MLP neurons of a small language model. Each row is named by its layer, matrix (up: input weights; down: output weights) and neuron, and shows model dimensions 32-127. Each number is 128 + 32 x the weight over its row's rms, rounded and kept within 0 to 255.
After each neuron's rows, "fires on" lists the tokens most often at its 100 highest values on Wikipedia text that the model never trained on.

L6.up374 [ 93 118 148 140 144  74 114  94  58 148 102  94 153  80 157 176  80 133 107  96  88 108 173 133 118 161 158  93  93 166 126 112 139  93 155 170  66  81 139 125 198 129  88  70  67  85 111 143  95 145  95 115 143 140 195 173 102 119 135 209 134 176 115 160 158 157  80 119 155 128 130 147 109 139 147 176  99 151 131 101 148 190 163 152 162 133 103 106 122 137 114 138 159 112 126  99]
L6.down374 [112 199 136 107 155 173 133 142 113 149 166 101 149 126 122 117 155 109 125  91 114  59  80 148 122 107  83 170 189 113 136 121  87 190 133  93 163 112 131 129 134 171 127 219 191 161 108 125 119  32 131 160 148  73 111 148 127 155 122  98 130  78 129  97 170 136 178 148 144 114  94  75 146 104  99 129 108 115 196 122 120  96 140 114  99 169 117 123  81 104 115 105 179 113 148 164]
fires on: " ", " (", "6", "3", "-", "5"

L6.up424 [104  78 131 106 122 153 146 102 141 112 131  69 155 146 229 148 109 125 156 168 164 120 167 142 115  95 122 166 130 101 104 138  90 194 101 133 126 174 129  43 140 179 113 102 156 127 121  92 152 137  71 155  65 150 168 161 135 163  82 158  86 166 107 107 113 167 136 151 126 108 141  98 139 124 172 146 138  93 160  52 124  96 126 139 152  91  90 118 134  77 133 180 104  91 143 109]
L6.down424 [127 160 154 174 138 136  90 113 139 100 113 176 123 166 191  97 160 128 143 134 134 106  78 166 137 139  73  82 108 134 172  87 172 138 132 134 104 106 111 183 113  75 176 152 117  89 226 114 110 144 142 101 137 146 107  98 175 117 161 107  78 143 140 114 178 107 115 147  97 173 105 141  85 100 107 141 127 132 105 200 129 121  47 182 130 115 157 115 150 179 124 110 132 143  87  63]
fires on: ",", "s", " goals", " sons", " teams"

L6.up242 [131 137 175 148 151 106 141 159 121 119 149  76 133 117 159 156  79 135 122 124  88 167 126 102 157 117 164 138 165 162 121 108 132 145 185 143 105 124  79 100 180 146  90 139 127 124 121 114  85  82 144 143 105  94 123 138  95 118 158 141 193 127 164  69  92 155 121 146 106 136  82  87 140 147 178 137 177  76 131 165 131 111 120 135  70 121  46  43 202 170  55 144 113 147  89 106]
L6.down242 [108 160 234 158 203 129 135 136  99 119 107 174 150 133 111  91 158 113 119 107 137 208 128 116 158  99  45 158 115 125 122 124 137 175 173 145  57 161  83 130 188 110 118 127 147 141 174 102 143  50 108 137 136 165  78 148  77 114 120  77 121 149 167 156 131 180 125 148 141 183  93 137 168 108  96 104 136  54 173 236 143 119 143 159 123 117 116 124 114 136 103 150  88 115 133 118]
fires on: " ", "–", "-", " of"

L6.up685 [152 115  96 187 208  96 141 140  92 121 109 158 137 160  99 115 160 125 113 149  98 166  89 121 169  77 157  95 163 103 138 155 167 110 199 134 149 145  89 158  86 148 116 110 154  48 132 158 109 115 128  94 142 173 110  64  94 156 109  96  74 178 163  94 166 125  67 114  87 123  87  94 114 141 182 104  74 146 121  92 118 113 103 117 136  98 183 186 105 139 113  95 135 136 150 159]
L6.down685 [163 122 129 107 166 183 131 111 152 121 106 119 109 106 230 123 104  66  92 111 137 135 160 169 125 122 203 121 101 147 177  45  74 138 106 108 164 171 104 172 149 162 139 122  74 151  54  71 157  83 113  49 117 125 144 181  81  94 112 128 138 158 150 111 136 155  87 187 124 148 117 157  83 124  81 144 136 147 131 113 164 112 171 121  96 105  58  89 147  81  99 112  98 153 139 123]
fires on: "2", "0", "8", "1", " numerous", " of"

L4.up255 [128  89 100 117 180  89 133 173 150  87 151 111  93 131 137  71 159 117 125 146 121 131  88 144  78 144  91 144 105 118 170 141 115  95 129 162 107 120 185 115 112 155 120  70 175  56  89 233 161  96  77  93 132 138 152 137  74 154 115  82 125 103 159 142 172 192 171 127 108 127 147  93 153 145 174 124 143 125  70  98 118 157 138  92 150  84 117 140 113  84 143 132 104 140 149  91]
L4.down255 [143 143 174 159  85 109 136 148 104  84  68 123 107 133  88 157 107  98  71 157 163 124 113  92 132 152 129 141  91 108 143  64 170 162 104 104 109  71 103 112 119 178 107 134 107 217 140 108  94 122 178 167 103 107 101 134 150 149 186  82 103 136 135 117 156 132  93 142 135 167 122 131 127 189  63 182 106 108 104 151 135 122 125 142 151 121 155 129  96 124 142 122 180 130 169 149]
fires on: ".", " early", " listing", "er"

L6.up278 [199 128  96 147  87  74  85 128 121  89 155 170 124 160 184 101 154 174 108 106 134 143 124 106  82 148 110  85 161 157 100 137  97 100 159 136 147 120  79  33 107 117  95 109 166 213 190  99 138 120 183  77 196 101 165 151 152 119 159 128 143 181 136  87 115 173  65  98 151 121 141 140  88 146 161  73 161  53 134 111  99 154 128 116 127 123 133 148 159  94 138 129  64 152 155 102]
L6.down278 [157 164 112 157 129  84 191 108 181  71 126 136  96 126  65 166 105 165  88  99 120 142  76 130 146 146 132  81 120 158 136 152 134 138 101 138 141 175 135  96 119  85 127 113 143 106 113 147 166  98 133 107 145 154 147  83  98 145 139 146 140 112 106 101 167  84  92 146 183 182 181 113 143 169 154 145 150 140 136 112 143 154  90 157 122  95  68 147  69 128 142 123 193 127 154 169]
fires on: "-", " ex", " (", "ov", "/"

L4.up223 [116 161 118 176 116  92 131  98  77 113 100  74 169 109  78 185 178 135 126 124 135 110 167 140 146 114 158 112 137 121  90 186 120 154 127 132 170  91 188 170 142 124 128  76 156  71 159 124 186 151 139 103 128  70 162 126  83 101 111 125 123 127 140 167 182 143 107 166 125 171 178 127 124 156 129 153 120 146 101 134 115 144 149 101 142 123 163 160  67 114 153 136 101 131 161 174]
L4.down223 [123 146 119  74 167 171 142 138 102 135 164 184 114 139 101  91 144 123 130 193 184 110 117 188 103 121 111 111 149 141 108  78 171 150 196 113 128 132 110 147 137 161 123 119 108 184 120 132 132 107  97  78  76 174 117 175 152 115 134 144 126 199  81  96 144 133 115  44 161 155 126 106  82 121 171 160 103 199 128 141 101 102  94 178 108 168 169  77 167 114 154 120 135  97  70 152]
fires on: "0", " in", "%", "th", "2"

L6.up579 [131 118 138  98 130 114 138 156 156 129 154 161  64  69 164  82  95 137  73  97  87  50  80 111 133 122 150 157 107 115 108 142 152 142  70 165 166 166 159  82  91 147  76 106 170 133 135  86 148 190 114  56 130 127 152 122 129 119 173 151 106 137  99 161 153  92  58 169 134 140  64 126 177 127 164 143  65 128 106 127 132 151 166 153 124 126 114 131 152 127  84 174 113 111 143 112]
L6.down579 [ 77 107 107 127 150 144  96  98 119 174 116 195 187 119 167 140  98 106 119 131 118 115 126 157 124 105  62 115  96  68 187 142 134 154 102 125 121  92 130 128 114 113  67 157 112 176 124 159 145 121 159 151 163 134 108 106 161 116 141 138  89 144 153 148  24  72 102 209 118  34 137 120 120 117 148 107 131 133 130 146 128 124 142  89 106 185 143 159 123 158 136 201 128 129 105  92]
fires on: " |", " /", ".", ")", " |\n"

L6.up411 [148 131  68 145 132 144 201 116 153 149 154  65 178 155 170 139 116 168 100 124  82 134 146 161 167 103 211  84 153  97 153 140 160 159 161  95 120 146 161 163 107 131 146  81  95  74  79 209  96 112 113  70 125 172 160 141 103 144 168 111 110 133 117 128 158 124  59 145 164  59 154 137 151 148 180 187  12  92 143 117  83 167 171 114 151  76 136  97 171 100 146  97 118 162 158 141]
L6.down411 [ 77 171 114 117 158 111 123  77  94 103 145 156  84  97 149 118 156  85 171 167 183 121  80 141  84 143 155 144  97  90  92  90 131  76  81 164  91 119 107 104 166 206 157 195 143 104 161  95 133  90 118 199 120  57 115 138 159 121 139 117 139 150 135 141 122 134 149 173 120 104 145 123  65 133 100 101 163 182 110 108 106 134 117 180 136 105 114 157  61 131 133 155 162 161  56 155]
fires on: " to", " after", " /", " as", " or", " without"

L4.up192 [169 122 125 157 127  82 126 163 138 171  97 174 156 122 116 175 142 104 172 143 145 106 148 142 133 153 133 111 210 109  96 180 113 159 171 110 127  84 206  95 103  59 131 111 113 141 176  90 176 124 103  96 145  96 147 172  83 126  97 110 165 100 132  82 123 103 146 194 109 149 167 156  85 154 201 129 131 163 103 151  68 104 121  97 129  69  99 130 122 143 110 146 121 119 171  87]
L4.down192 [135 146 150 124 117 168 152 107 140  67 105 126  79 134 142  90 118 163  92 104 145 156 115 154 174 167 112 127  98 128 156 149 109 101 152 127 126 182  90 170 174 181 103 126  84 174 125 150 147 126  86 163  95 124 177 125 157  88  90 154 173 118 122 126 147 132 196 133 182  81  78 110 152 144  87  98 159 118 128 120 126 143 103 101 154 115 122 115 171  38 199  57 147 116 119 145]
fires on: " |", "ing", " local", "9", "il", " married"

L6.up393 [102 163 221  78 195 115  97 143 146  84 127 174 150 116  94 142 121 122 137  78 110 151 159 143 156 126 140 131 155  91 131 141 157 106 136 111 130 105 170 120  55 143 162 135 102 107 144  51 121 142 147  99 113 137 154 130  92 113  83  95 170 110 155 194 133 191 111 151  80 164 165 149 109 127 136 163 103 140  88  90  79 163 157 150  74 140 113 103 175  93 127 117 156 102  94 112]
L6.down393 [151 120 118 147 103 114 138 112 156 158 114 103 143  99  98 131 123 101  88 150  88 148 120 189 204 153 122 165 132 145 166 141  89 117 114 182 177 142 113 199 119 144 102 186 155 108 113 117 160  85 121 162 152 128 175 153 134 157  81  52 156 181 150 106  86 121 128 182 136 136 133  97 101 117 117  82 125 139 128 113  90  78  89 147 145 117 163  81  92 119  66 137 198 103 134 173]
fires on: " ", "1", "6", " |\n", ":", " |"

L6.up585 [127 178 157 120 172  94 165 100 173 123  96 117 117 116 180  71 151 135 148 142 108 174 137 154 151 133 134 209 150 140 149 134 164 146 182 185 148 126 152 102 116 103 127 156 191  98 147  91  90  93 134 162 102  85 139  99  93 126 123 146 150  87 161 142 138 137  95 125 164 146  95 140 146  95 153 188 158  66 117 125 151 139 158 117  96 119 123 183 134 103  90 123 175  89 119  83]
L6.down585 [147 105 156 120 161 143  94 130 134 206 137 149 188 100 130  81  98 138 134 101 116 136 141 110 119 132 121 107 135  94 140 119 175 108 111  92 125 148 150 110 148 143 130 167 171 156 162 173 192  78 138 168  99 142 161  93 131 151  98  95 129 122 124 124 157  97 134  87 109 171  94 195 137 103 117 153 101  59 126 145 174 107 123  97 100 107 139 161 124 149 118 120 133 138 118  90]
fires on: " ", "-", " record"

L4.up157 [142 153 134 128 116 116 130 141 153 106  91 126 113  32 173 137 101 197  57 124 117 121 167 120 137 155  88 175 145  90 102 132 113 202 128 141 148 133 113  90  97 140  46 149 132 180  68 133 144 115 144  94 114 171 106  83  98 116 146 103 135 149  69 125 195 118 116 189  93  98 143 146  90 127 141 125 127  95 140 196 136  82 148 149 178 118 113 163 121 102  89 113 162 107 169  88]
L4.down157 [111 119 151 162 136 105 179  97 104 144 175 131 114 159 148 134 168 118 147 200 139  94 143  83 183 106 175  94 120 135 126 106 119 167 100 128  97 112 156 117 158 131 150 154 132 146 117  99  63  71 131 157  93 130 196 136  98 117 133 145 114  96 148 149  97 143 158  80 134 160 123 139 169 112  89 178  71 126 119  97 111 155 123  76 112 129 158 142 121 151 152 204 140 171 122 123]
fires on: " |", "7", ",", " As", "0"

L6.up638 [159 144 115 185 141 131 143 105  80 163 104 103 147  97 109 132 154 127 116 123 107  92 123 108 148 108 164 127 178 144 114 176 127 112 137 147 184  98 105 108 139 186 117 157 166 121 130  90 113 116 123 148 116 132 191 143 148 158 117 134 130 128 136 151 130 107  70 131 169 145 121 130 103 165 118 156 110 195  85 123 100 109 152 141 145  70 146 174  94 101  82  92 125 171 122 183]
L6.down638 [ 89 151 119 145  77  95  68 112 139  74 151 106 192  95 157 103 142 115 157  91 120 148 141 133 134 109 132 137 133 148 125 126 120 111  65  71  77 112 130 158 119 107 154 129 143 145 123 169 135 129 116 106 118 157 164 169 178 149 144 139 165 151 163 127 106 160 123 144 107 143 119 120  77  99  82  99 226  94 192 109 115 171 148 143  82 160 128 128 148 157 133 144 128 103  62 130]
fires on: "0", "7", "9", "al", "8", "1"

L4.up268 [128 170 114 108 126 134 170 141  62 148 113 152 135  83 147 140 139 123 164 163 129 118 143 153 112  98 203  66  94  98 119 143  90 188 129  87 110 124 179  94 130 108 135 109 163 104 125 142 119 148 191 190 112 176 145 133 141 112  92 139 134 139 118 117 108 175 115 129  91 108 180 113 158  95 139 103 141 109 148  64 129 142 129 172 109 131 146  91 125 122 183 162  46  79 197 115]
L4.down268 [ 59  98 157 147  87  70  57 180 133 105 176  95 109 159 177  87 109 146 142  87 163 153  87 120 138 191 118 127 198 151 121 138 110 171 121 182 164 146 124 146 116 115  97 152 113 134 118 151 129 169 126  86 151 151 127  69 168 169 133 115  61 102  45 136 109  93 121 133 126 139 150  88  89 119 135 184 111  62  64 147 149 137 148 133 119 161 155 132 100 143 113 117 153 182  69  85]
fires on: ",", " born", " and", " to"

L6.up568 [168  77 131 108  78 137 120 138 163  91 110 143 133 116 110 158 163 160 115 105 131 136  91 152 125 163 162 161 115  61 120 165 185 138 139  94 135 104 151 116  56 116 116 136 110 156 199 130 123 122 111 132  98 122 160 126 112 128 135 147 147 156 112 163 126 147 104 138 103 141 136  68 169 116 164 139 166 160  85 138  72 108 170 175  54 147  37  95 153 176  95 146 147 115 110 112]
L6.down568 [115 181 110 140 128 151 105 116 130  94 146  98 156 105 170 134  84 116 163 118 105  89 124 209 146 121  61 145 145 126 160  87 123 183  92 117  93 112 153  92 187 182 126 143 127 177  66 128 111 107 105 162 117 114  86 157 141 210  63 121 155 171 112 127 141 174 126 111 125  99 150 151 109  77  60 110 104 148 189  90  76  95 102 133 227  59 187 152 101  95  82 133 133 132 119 114]
fires on: " |", " ", "0", "4", "9", "5"

L4.up178 [148 223 153 131 147 111 137 123  84 142 139 125 116 135 167 160 131 133  90  70  92 136 101 139 127 159 147 132 194 165 104 105 180 159 130 140 106 143 131  97 163 140 148 147 130  90 144 103 131 180 115 139 126 128 172  85 102  84 138  70 113 109 126 137 158 122 120 131 156 121 103 119 101 123 133 132  89 168 129 150 157  75 102  49 115 114 197 139 107 186 155 165  66 132 136 163]
L4.down178 [ 65  66 124 116 126 180  97 117 136  79 113 175 163 133 135 114  93 107 135 160 120  81 160 141 152  95 102 111  79  94 138 126 107 167 138 127 115 155 150 144 146  50  79 166 170 151 130 114 128 107 124 105 132 123  90 132 179 216 159 144 107 149 141  81  55 123 162 130 116  89 152 109 198  68 123 162 142 127  71 184 122 175 163 155 145 164 125 148 142  92 126 136 199 122 122 148]
fires on: ".", "0", " the", " to", " in", " and"

L4.up525 [ 97  61 192 133 140 125 191 124 189 143 145  71 150  79 159 124 112 153 108 123 165 107 153  28 110 113 162 163 111  90 142 114 122 153 112 136 102 135 116 135 100 124 133 120 156 135  99 115 150 135 142 129 113 126 107 151 172 141 162 143  40 119 149 157  80 117  69 142 166 125 152  81 165 184 121 156 128 107 161 154 129 131 120 126  89 131 122 140 167 153 116  69  57 129 116 147]
L4.down525 [183 184 118 173 140 113 107 125 111 130 126 152 148 125 126 109 139 116 161 123  92  77  45 186  93 131  90 197 170 141 145 110 109 126 175  94 115 126  83 156 155 156 159 163 144 161 135 125  91 167 145 185 123 124 124 117 117  85 142  66 137 147 120 156 152 114 192 156 115 194  95 162  82  56 125 118 145 122 118 141 182 136 160 182 102 135 114  98 102  89 122 144 150  51 116 115]
fires on: ","

L4.up300 [189  27 102 110  86  91 171 135 121 129 151  77 107 126 131 106 180 127 136 129 177 128 126  89 154 117 187 146  74 131 108 121 142 177  87 113 149  93 101 166 130 138 103 110 139 108 142 191 137 100 158 148 137 166  89 155  85 154 132 112 118  96  97 132  83 119 111 133 171 116 146 103 161  90 129 159 148 119 135 174 157 145 113 133 104 105 115 142  84 121 166 115 110 151 119 136]
L4.down300 [116 208 126 137 191 170 120 105 138 107 101 150  95 132 170 136  77 144 159 131  89 153 108 103 117 113  96 146 162 135  74 139 146  75 173 104  68 184  74 140 100  98 107 128 154 147  98  59  97 127 142 121 132 130 120 109 162  93 147 156 140 112 150 178 161 139 160 193 113 126 106 145  72  95 146 132 106 122 156  75 126 105 172 134 127 135 144 125 135 167 122 137 138  71 130  94]
fires on: ","

L6.up671 [142 176 173 122  50 104 150 111 157 104 118 140 145 165 129 134 118 150 132 128 136 143 143  43 193  82 114 130 151 149 153 137 111 135  96 143 106  54 121 151 109 161  74 104 140  75  23 129 114 165 170 121 111 100 141 136  77 140 137  90  86 169  91 122 194 110 123 111 101 122 138 179 102 108 125 128 125 151 129 135 179 175 135 139 186 189 106 157 101 121 122  83 173 177 188 129]
L6.down671 [133 157 145 133 118  76  92 153 100  77 152 161 120 133 119 164  87 153  79  80 162 203 176  96  97 107  99 202 193 115 128 134 164 187 145 101 166 131 156 138 169 207  58 148 140 146 169 118 173 133 113  97 105 101 116 127 123 150 147  98 191 126  75 120  96  78 143 106 140  94 158 108 109  70 177 168 129 171 164 108 156 170 156 118 103  99 105 157  86 135  88  95 145  95 129  75]
fires on: ",", " in", " southern", "ern"

L6.up724 [134 138 170 132  59 136 124 150 139 116 141 182 137 105 107 110 176 121 120 124 102 136  69  69 175 174 122 138 170 205 117 155 116 176 143  87 133 155 150 187 164 135  39 124  90  75 144 110 163 156 154 100 138 121 150 122 171 145 155 158 117 179 101 106 159 142 106 165 205 110 103  77  80 132  65 118 113 122 151 131 186 148 119 159 120 110 109  90 118 119  86 110 161  95 103  96]
L6.down724 [121 158  97 120 125 131 125 117 144 108 147 122 109 179 113 182 122 145  85 118 122 123 198  98 161 119 101 104  70 144 135 109 117 112 185 128  57 101 143 138  94 129 137 172 146 108 117 159 142  82 112  87 158 146 118 149 127 130 200  83 141 113  59 121 103 127  96 113 173 129 132 130 139 150 111 153 158 114 142 121 167 129 128 145 107 135 189 128 189 127 159 134  93 100 112 169]
fires on: ",", "9", "2", " the", " det", " in"

L6.up170 [ 66 137 130 146 112 122 165  96 150  97 152 138 142 114  95  51 179 116 131 169  54 167 128 135 136 114 151  71 177 206 132  85 140 140  73 142 133 172 123 146 144  85 129  80 171 165 104 176 109 173 109 118 145 138 125  92 121 149  84 186 167 119 137  93  75 127 151 142 148 119 122 109 140 166 165 141  93 146  91 143 117 137 133  98 103 159 103 110 115  91 123 110 112 123 150 103]
L6.down170 [116 154 131 129 107 126 112 164 136 119 124 139 119 123 149  87 143 122 165 189  73 180 137 118 101 114 146 137 147  95  93 152 118 112  89  56 139 137  75 112 108  88 149 122 118  95 143  50 149 139 143 130 102 100 180 117 130 138 119 136 110 205 124 117 148 162  57  89 118  85 149 157 127 123 123 166 145 147 186 170  67  82 127 180 174 157 107 137 167 136 134 130 144 166 179 157]
fires on: " of", "2", "3", "-", "5", " about"

L6.up45 [122 149 143 158 112 153 172 110  80 104 159 149 130 100 101 151 194 136 138 147 108 128 149 151 174  99 114 127 137 151 120  91 136 189 126  81 160 142  94 119 158 118 127 125 135 148 122 149 133 104 188 125 123 111  85 102  65  91 173 155 151 124 137 147 136 112 131 177 144 163 126 104 138 112  79 126 142 113  86  71  56 131 133  97  67 109  83 105 116 110 114 117  79  47 117  78]
L6.down45 [122 116 138 119 160 101 135 151 190 166 147 152 147 110 174 184 119  93 116  86  74  87  96 127 167 151 149 121 125 154 145 141 170 118 134 162  88  92 109 135  85 138  70 150  87  93 105 166 155 168 111 105 183  90 126 123 153 111 167 137 129  63 105 118 149 138 141  91 121 169 103 174 135 102  74 161  87 186  91 116 130 177 179 119 134 129 164 126 129 180 121 165 157 116  83 154]
fires on: "9", "1", "2", " to", "3", " sp"

L6.up277 [142  98 130 150 159 116 156  66 115 161 113 139 121 129 126 127 119  65 115 120  99 160 107 145  86 102 160 121 106 212 154 131 107  91 111 106  66 151 107 158 128 175 152 101 154  73 132 184 125  93 118  74 161  80 111 157  99  96 118 153 148 141 142  74  75 143 153 169 122 152 167 158 127 109 172 137 156 157  79 127 120 175  96 139 166 185 101  94  84 148 132 132 115 155 131 153]
L6.down277 [123 147 122  75 127  77 140 219 194 146 105  91 114 122 151 158 102 169 118  82 166 123 130 102 117 180 104 173 137 131 141 114 182 183 124 143 102 103 174 172 156 178 137 130 166 116 133 118 112 151 141  88  61 132 138 136 103 152  92  64 152  92 142 179 126 155 105 130  81  39 146 111  72 113 128 121  93  96 115 124 133 116  66 151 121 113 121 198 133 131 142 134 141  94 118  91]
fires on: "-", "==", "5", "===", " a"

L4.up215 [161 186 116 107 130  68 149 147  60  80 141 126 169 117 156 149 138 161 125 146 132  93 126  73 159 129 138 143 133 109 119 127 176 159 126  99 106 151 137 150 112 142 118 139 154  92  94 144 129 157 139 117 123 162 152 120 113 138 119 133 135 120 154 106 105 159 116 131 156 101 167 136 194 164 184 155  72  87 171 106 103  98 138 152  94 153  93  89 105 128 170 123 113 111 164 130]
L4.down215 [102 141 175 142 110 105 116 121 206 164 110 190 112 145  89 109  84  98 153  91 133 121  96 152 131 120 102 127 109 150 126  92 136 136 141 104 148 184 105 134 101  94 143 132 157 142 134 109 218 138 130 140 126 119 116 122 163 160 157 157  86  78 113 163 163 109 173 125  82 180  99 140 126 121 118  87 153 144 141 141 163 123 165 148 122 116 141 139  90 162 127  94  80  92 100 173]
fires on: ",", "7", " to"

L6.up487 [204 154 157 155 134 125 142 162  46 148 135  68 130 175 203  91 132 160 106  88 102 142  91 190  72 122 154 137  92  74 124 180 103 150 182 101 134 123 136 120 119 127 166  90 174 122 124 112 101 119  77 138 130 112 139 120 132 182 169  90 141 139  67 145 125  84 134 144 101  97 148 108 125 160 163  77 101 115 137 106 128 122  83 124 177 162 207 185 158 130 100 148 135 128 188  68]
L6.down487 [107 122 111 105 168  66 103 107 175 135  93 173 136 125  92  98  87 118 120 136 100  63 165  87 207  90  97 155 126 105  87 115 154 171 108 154 153 175 105  76 142 121 145 137  66 111 134 130 121 162 117 170 160 116  99 171 216 103  59 132 168  97 156  89 151 162 124 189 162 163 116 111 168 129 103 129 103 146 111 131 114 142 177 137 140  59 123 125 125 141  80 150 104 149  80 118]
fires on: " had", "0", " has", " the", " caused", " and"

L4.up760 [152 110  90  71 122 105 167 137 108 137 147 160  97  82 142 109 163 195  59  86 103  97  77 177  92  96 158 101 165 100  96 109 102 153 105 138 125 176 170  85 107 152 104 145 166 100 122 124 137 173 119 101  71 150 174 150 115 118 147  74 152 135  70 145 118 109  77 150  97  94  90 143 131 128 136 148 111  94 103  88 159 119 115 125 143 154 170 157 158 173 147 202 117 162 140 135]
L4.down760 [ 99 158 141 138 149  67 173 128 105 128 143 186 167  80 185 159 114 167  92 150 124 200 128 109 143 171 125 176 130 135 139  90 123 154  70 126 140 130 157  99 123 113  99 131 157 114  67 110  99  91 101 127 155 129  78 120 162 166 152 108 112 142 103 105 118  88 105 156 129  33 151 132 146 118 141 126 136 101 139 122 132  98  79 110 143 123 171 113 134 181 152 214 128 137  80 125]
fires on: " |", ".", ",", " ("

L6.up431 [197 132 113 155  59 142  74 180 141 180 138  76 220 105 186 138 138 114 121 145 127 136 116 117  84 146 151 105 131 132  70 157 104 156 137 168 128  86  79 233  85 112  75 140 144  59 146 170 101 108 122 105 150 101 161  80 119 143 128  99 117  77 133 143 113 166 108 116 123 114 125 147 106 142 164  83 108 130  96 179 134  83 121 140 143  93 174 127 175 214 118  95 131 114 172 164]
L6.down431 [153 127 128  96 110 119 149 125 174  91 144 178  88 123 137 117 128 119 160  40 148 170 145 128  79 110  96 126 112 118 179 117 115 113 154 164 127 132 146 115 148 121 157 130 118 168 130 128 112 141  92 156 128 135 121 169 155  53 152 137  31 106 177 150 120 167 116 171  75 132 126 153 108 147 166 148  89  59 149 144  70 157 162 109 119 132  95 143 146 123 130 112 155 106  41  54]
fires on: "2", "5", "3", "9", "0", "8"

L6.up509 [189  80 158  80  84  94 145  90 160 142 124 104  85 112 168 129  99 111 115 120 119 127 150 123 115 140 119 166  55 131 126 115 177 216 101 111 135 101 169 102 132 154  98 142 111 161 140 181  99 145 208  95 104 153 148  64 114 184 190  66 111 141 130 126 134  31  99 226 148  67  83 124 124  63 158 159 121  58 112 172 163 133 163 144  98 176 115 155 151 145  99 164 111 145  86 141]
L6.down509 [ 96  91 166 119 178 110 105 119 134 133 118 159 148 136 197 120 121 100  90 107  83 155 164 138 160 157 102 145  98  97 174 123 108 104  75 172 143 129 141 136 106 127 131 135 207 171  72 117 141 118 118 144 119  83 134 173 134 119 128 107 158 122 137 133 124  83 102 231 106  53 113 113 153 140 151 143 120 135  63 121 149 125 160 133 100  84 113 132 106 150 103 247 111  93 155 108]
fires on: ".", ".\n\n", ",", ")", " the"

L4.up684 [168 107 113 136 131 170 124 153 103 205 105 137  71 103  64 141  78 151 145  95 156  92  60  64 140  79 169 102 137 134 153 109 152  98 107 131 144 238 117 107 118 126  98  80 119 102  98 131 145 196 125 131 141 150 147 110 145 123 114 144 135 161 156 158 127  94 118 160 121 120 115  99 106 117 146 142 142 150  54 119 174 119 131  89 103 138  70 115 143 108 144 153 118 166 118 131]
L4.down684 [ 76  87 122 101 141 106  83  94 147 117 171 125 217 140 209 154 124  71 165  98 126 118 117 119 147 121 133 157 119  72 132 126 103 116 116 116 146 115 141  97 164  68 107 117 151 128 109 160  83  82 153 122  95 115  79  98 139 165 137 158 118 140 138  73 139 150 144 169 170 164 116 122 130 154 136  67 119  96 116 118  44  86 104 175 155 103 128  79 118 116 135 103  87  96 172 180]
fires on: " |", ";", ",", "\n", " •"

L6.up627 [147 116 151 137  74 153 126 102 139 195 132 161 116 179 168 131 110 151 118 114 158 166 136 151 160  92 137  64 124 157 151 122 104 150 151 107  77 108 121 139 160  91 151 141 150 127 116  80 109  94 133 106 156 120 161 143 142  86 124 169  98  76 118 100 136 113  63 160 137 145 109 104 105 102  67  72 122  88 185 103 143 127 173 161 136  78 146 130 154 126 119 126  94  68 176 110]
L6.down627 [129  87  66 155 123  91  44 132 142 120 121 115 164 194 132 111 121 111 157 129 124 102 157  92 105 165 103 163  94  99 119 141  79 140 101 138 138 104 114  98 123 167  33 132 149  78 152 179 155 144 137 142  94  89 141 136 152 192 176 121 120 159  92 162  72  95 128 213 162 114  95 163 169 127 116 146  73  91 182 113 145 151 115 112  87 164 158 111 137 128 130 125 128  89 114 123]
fires on: ",", "8", "9", "0", "5", "6"

L6.up264 [ 82 128 117  59 127 122 191 148 118  72  95 129 107 110 154 124 186 144 186 173  81 105  92  49  78 131 132  86 138  98 150 103 174 103 123 106 118 133 180 120  98 133 152 105 121  99  74 184 148 144 135 109 134  85 139 137 113 157  93 134  88 149 144  83 101 119 165 121 117 115 195 172 180 136 112 136  92 145  79 162 115 125 126 107  91 194 201 162 148 130 152 150 133 120 134 129]
L6.down264 [183 128 162 167 170 129 116 144 170 117 162 129 148  88 152 115 133 129  95 165 167 111 180 148  98 149 153 104 133 112  95 166  81  88 152 154 153 124  98 149 101 146  93 107 132 132 147  82 132 138 117 153 132 132 125 150 182 110 134 172  73 136  92 127 105 164 152  97 139 177  61 195 128 142 197 136  94  70 105  94 116 113 110 153 180  86 102 104 100 174  89 119 117 160  87 135]
fires on: ".", " at", " Party", "er", "\n"